config = dict(
    head_dim=64,
    vocab_size=32768,
    norm='rmsnorm',
    qk_norm=False,
    attn_scale=0.125,
    init_std_qkv=0.0228,
    lr=0.00103,
    grad_clip=2.0,
    final_lr_fraction=0.0,
    seq_len=1024,
)
MLP neurons of a small language model. Each row is named by its layer, matrix (gate and up: input weights) and neuron, and shows model dimensions 618-713. Each number is 500 + 50 x the weight over its row's rms, rounded and kept within 0 to 999. Numbers have three digits each. A neuron's up and down rows have the sign that makes its largest values positive.
A block is one neuron, or neurons of one layer that tend to fire together. Before each block is what it responds to, as a language model described it from the Wikipedia text at the highest values.

Description: Auxiliary or linking verb right after a sentence's subject, e.g. would, was, is, can, often in "He would", "Season was".
L3.gate76:461534487480455504443494497467542525443549571442437485374452440556481564524589477499562418494552488569467486500546471518476509424475559512512452537556590458512510556559450468532501396510414491544533494536463568503517527408483497478485482443442525485524537571453544498528512609520438528470
L3.up76:526513470455467518484523441406522496497519589481474457528431486500492528408499551517416481458574437591568590468567463470475496403433531512538476468500523472478529472381496467533504534485496454473539503496446552492564529446481542480576528437433548574418531444502617488423504491518508485511
L3.gate524:430551546500530512463527531628557399513502451497591436507409515521469542496451522614456482474483528498433584542527544597550603484488455516402441442504438476549513430533475480462512428386445493538477509481435511477489569488545390484497468535523472562486641444569412518411545547538464461557
L3.up524:574486529564432559572457450547513449484532462532480419477349499584506528422574483480545584488544473522370446504533528446587511459503469480543526433472466496521453493512415546496539521420651537572494433499467580451468504559480556377518459461477610601467465502499366431517536491401465426531
L3.gate1186:481484453385504371637527392451459596530552512507500515535448335491556507582425463398527493478492477606379546445523494422583601472484540475465495548532559513459472489513548481481484506485506491602529512468536565540465526547492457438377525479456516529524438520585443503547610508543495466490
L3.up1186:432545498546513539521502502611442465545510485466469554524529473500501427567539516483495485519591504518504513497472490455484526430383554506501510572480538515504529398502433482605458539591561427527584563449536530508466586558453564447516499481530494484513571399494451475485556468468543525564
L3.gate1314:443518388497437495473552531553519454483534533469473471508550518527545510547633430472483450434485517502494463489491470448469446513572413469471567552359500540505539453550562486534510436634527418512514447437505542478453484468499527479490602570439526543509491534469480466536561481443503608596
L3.up1314:467506471466469536540464501569573555602597467528455533437562488486583501453527493528460459534517499523527434452496577497457421541455461476475451550371516482494494476461486483577532449516485494605491498521493533504412508533582546429494553570453534479476592527414557568461545552455552564566

Description: Fires on the word right before a bare verb: infinitival to after verbs or nouns (allowed to, the need to, decided to) and modals such as can, may, will.
L4.gate174:541574483451493479476493500493536471451532498579473539531510436608524436523458521488475430559496478576336484475433564558539502485540520475545514453498442492511414576474557501455514503465475579471490552564503574454465516485460487567534480448430575428471388531578488477526466500504435505463
L4.up174:484494451551444508509512534512449507461488508491490510535500435435466618512523563523530421568510519510402453509494557523580518520406539504539502442494504419462467570511445521477534457444399489435438565489520535437546558481449478510495577457422458583556443464523416568523597487468468501474
L4.gate305:483546555486520490473519445562535433557534484473481487460512464487517411461558472461586442464450534523521529485562504500502544399466489503589471505410481461604505499474539535526521488414456527446494443470549517505475420495438562583439422405461522447523486459576533564402485491529563465506
L4.up305:500555585476458546499424549494498487508468457515531512551598532503464527580548529533507499457576423543426453473412489479373437506505486541483497508608456503559421505471397462506491473496585473468464515533465394404527483511471487467536512473510556570471489466580481419496574465424478478458
L4.gate707:549420501462478414538546494512539499548451451487352558392484432542525464460488522462546603501493519524498500535509489563571490500477470484426555625470472505482484414504402548525548468467509478545515471383539533525447640544572560578517577424482460493505545545512576542403536471500551401460
L4.up707:518534525504493468481556464494418474507468518422460437488519527513466538549473489486457546515480503489507443462541410610614505473525433542561492523578437529490390511424335426460474526513617540466663455443516490561413485458492564535572522515464518521517503455531490580552542504459532449549
L4.gate1033:616465512545552576523467442493436447456506529464473531455495419509479529582488433546455475407415464563640551507537509508462489622496514481475524616476490463486435520448518519471463466506468472421491473453583582575453575435518490552502580478467463498552503558438499565546574511529451484424
L4.up1033:484494525565488461590550416425471507534384519581500556546455499585480539482453513429479456518508463501507506487562490559622501520464490512451438544513394537485464459523471560518558552579537524438524557491465418528592637436500513488564525482430516507549502495532463527480481456618412478512
L4.gate1042:547488585494510528473440570402481487548495506555493537345484575514497508531495489477494559527458487419572497451449513494499520516374499536495486477490551489507451478471539540495474579621385626525431520509499465510517463472475511567515422503477503426597502466626538509421577570460521430535
L4.up1042:472541466450553505459493557494538535488508476564498436430527487499533402450615502508491484515478512484527495455438499414470564471536425487502502531436536518535545493444477549571483400492434467486492601484548523510553440506484460579555529518577539553558567489481447536465521535514592479450
L4.gate1489:466492456457597479452522414541554515463485429478422491570498440486513529538488489478443478497495569555506412496536529550549546441550448326525530529546533571421456590388461504421517514503455580393628464473490413494519452458457587541540397513475549531603505461462530567485519468529523476512
L4.up1489:450436491457582429428563487458561448525480334494443539618540451517468491593538426493589440509480497474502374452546499544490556549432520365473454426499500500504498579500537527549496569456444565483545425525570499600541539448402485472592547499431494475445575426543462562450547541544447495528
L4.gate1630:437565486450515432460481432435513575473474527506532519512441506469574513424500490501498438512477496489523552485555517539582486456500474455479434461526468506525510495489476500500533419488567572454510562477600578563495439500415479508557525518472588457517484602646522546502514478563467445514
L4.up1630:585558513514483563505540403441555438530528482473494506512474503474582478515465392478543565441475532592521439552451491503505522488530473542411592493403499458465385443490506538443514486405650428442504501512468525506498453499433584469468494525481600465472466489567508455505458533475460492472
L4.gate1661:498570505475470377500413503496583519534436480511505417451466493592544419530472565471512515499476460506537534510483478515572521510499533456461532458515358574577482539413539500504458471409441499442470513443506517431494603513496499563522444553467562436506539539531549547421499500531549404474
L4.up1661:583506489460475388427469488453552463565498510592498432514508452621560442545536526528494491583480474480476508518480441484537540616459583440485551482547515549515437481417549515508529437489449496469522495443503496414461619440523404497539517522563543445492516545427442539496432397522497494465

Description: Adverbs or adverb endings before an adjective or participle, such as newly, heavily, -ly in federally, and most; also commas and "and" joining stacked modifiers.
L3.gate505:590568499505471538481576494520513530534484501545402468594451540499505487402515479381447580502515446469489376479429476579524508526463554418485515480506438556412524564460464552498468493487428539499516506501445483564469492429447497506542446466488547471443495545478476461478563491375568449538
L3.up505:454476460553458479517471472467538387560536416516483431503519500491385488462564476564493477507468575561462496547531461548535590494480607389519451421460501518444483474572540542459473510586493535465601660539513440479534536511405460441436447433431513503410497553553547427479499508487533514550
L3.gate1070:512479504457570407486576470436489456603555418499500554527499415563461395471540500424513554580521530571484491489559467481509524510485454428461534506448458571501507546476489454403647557477551460489533467567568575470415537510560414526581336527524587536468518391496473480559504496475483491493
L3.up1070:545479434501527516524452519547501441502506568514422398487508489528496457500471468490479498493607490522468578539489431576533424377487446519441530538451523467610433514520521550559481505425430504503481441449459423500456487506506533569405472488538601567496517460413506439531609480512417442560
L3.gate1074:483479503585506489385456568434425464604558529569474505456606419460523482513411468469496497472448467535492495579572487508428463514557394408521502594480500539475485624511421449535504464537477462511466531487558531403504440451508528564595480511482568546498449566539422470499551434472496584516
L3.up1074:430528469520519488563508526461428490579443524576449533492453522546518479469497425503492520466534502471496494637531559478480569433474468443543468540546509466628470563405462420573478496519517519596435476407476522535506494505565508550641568477490536598405453366505488603517600436465460439529
L3.gate1532:455478513528475511557466542458555546596537360573428541549557439488466509544525484414455567493527439476455470597523438471505505454530468422567452450507517593549465476448451530475427541524477521466446568471633537454485537441534471455483444512464510564458403480560470470476551509465519464479
L3.up1532:472565424533454446487515432449423595569502418484426428535536594408516461535500431424527577453532522464530508511558411491532518544500484508431466511513538582518473524606499444502363461463472535491442528463587452366465531363602432513494470504524499553407403460460463479511444405519486474479

Description: Fires on words between a subject and its main verb, such as infinitival to, modals, not, and adverbs (covertly, will, did not entirely).
L5.gate1075:501470560440486442451405481474449461403497502541459480527391463535498444500420515569472494618479529560526524461520466493468540466579413463460411557501473593418428612444534444482543443488465445514488567485549376536455510503474558569431426446465493490507545437533524521486473537422562445450
L5.up1075:536558504502494532472536474478435498533588486591403477580492559458535552535522491581448446509520515505512441453472495524505561502563463444432521589478450582526477533420468563509515528482462544534531539510484546481434493468516457444523475519510510463467551492513523549551460513535504435485
L5.gate1182:475524493378460547439457415412522504531518537551406435476439508445439426594584491551583383413574530605505464474509570455493561532454498446399513463519507549490478481466488435513516366495529505460534543430530477556477483573449510548504478554472534474484533546553515596462434513468514446543
L5.up1182:540462440443569512541473490458492423480570509465451398489439480566476448604601441442616422471551524523505546510522490570482544600510574462416586507485499533394549561441399548519573386456499541515470479515580406519488549438468552517574519527620555517481477496501514550432587536530463517507

Description: Words right before an upcoming bare verb, mostly infinitival "to" after voted, sought, attempted, also helped, can, or "or" between verbs.
L5.gate108:530579548404580422525526535545583478443437644615559557410425444475446491493472594527517437507449461587440462462479578502512513447545472515541464563576550520455459590544515500542568438472537501512485501489453456601503448454537444534503584508515452479505433405502616464428505414486521441572
L5.up108:508562476478469453392549563446544595498464490521500627400454431438490450486479514486479495502561474429519521548487484542490491465507610636459548501440516531580513524491541491553527468399524529396437472506472484456482553486529598415529429488460531619559509479623452520536471580540449485575
L5.gate1501:446466519447552446451491479535564526479435589561556567563548496537454543420449480474498466424439573482529520584488606533523556577560474594439483532541490530451553559411459467509459513505571502547439432542407461457508434551454434520551460541493452508563467468471536524446629452448496467482
L5.up1501:522494427540515529431498587571462458445542488587487537494478350500524472549489495460537567464528564496533523452473530400436478484528500517467555541569565523579453391462498437487425534569532456499526506457437529571475400457440462511521610476512525536405523522537497394538472464549486537510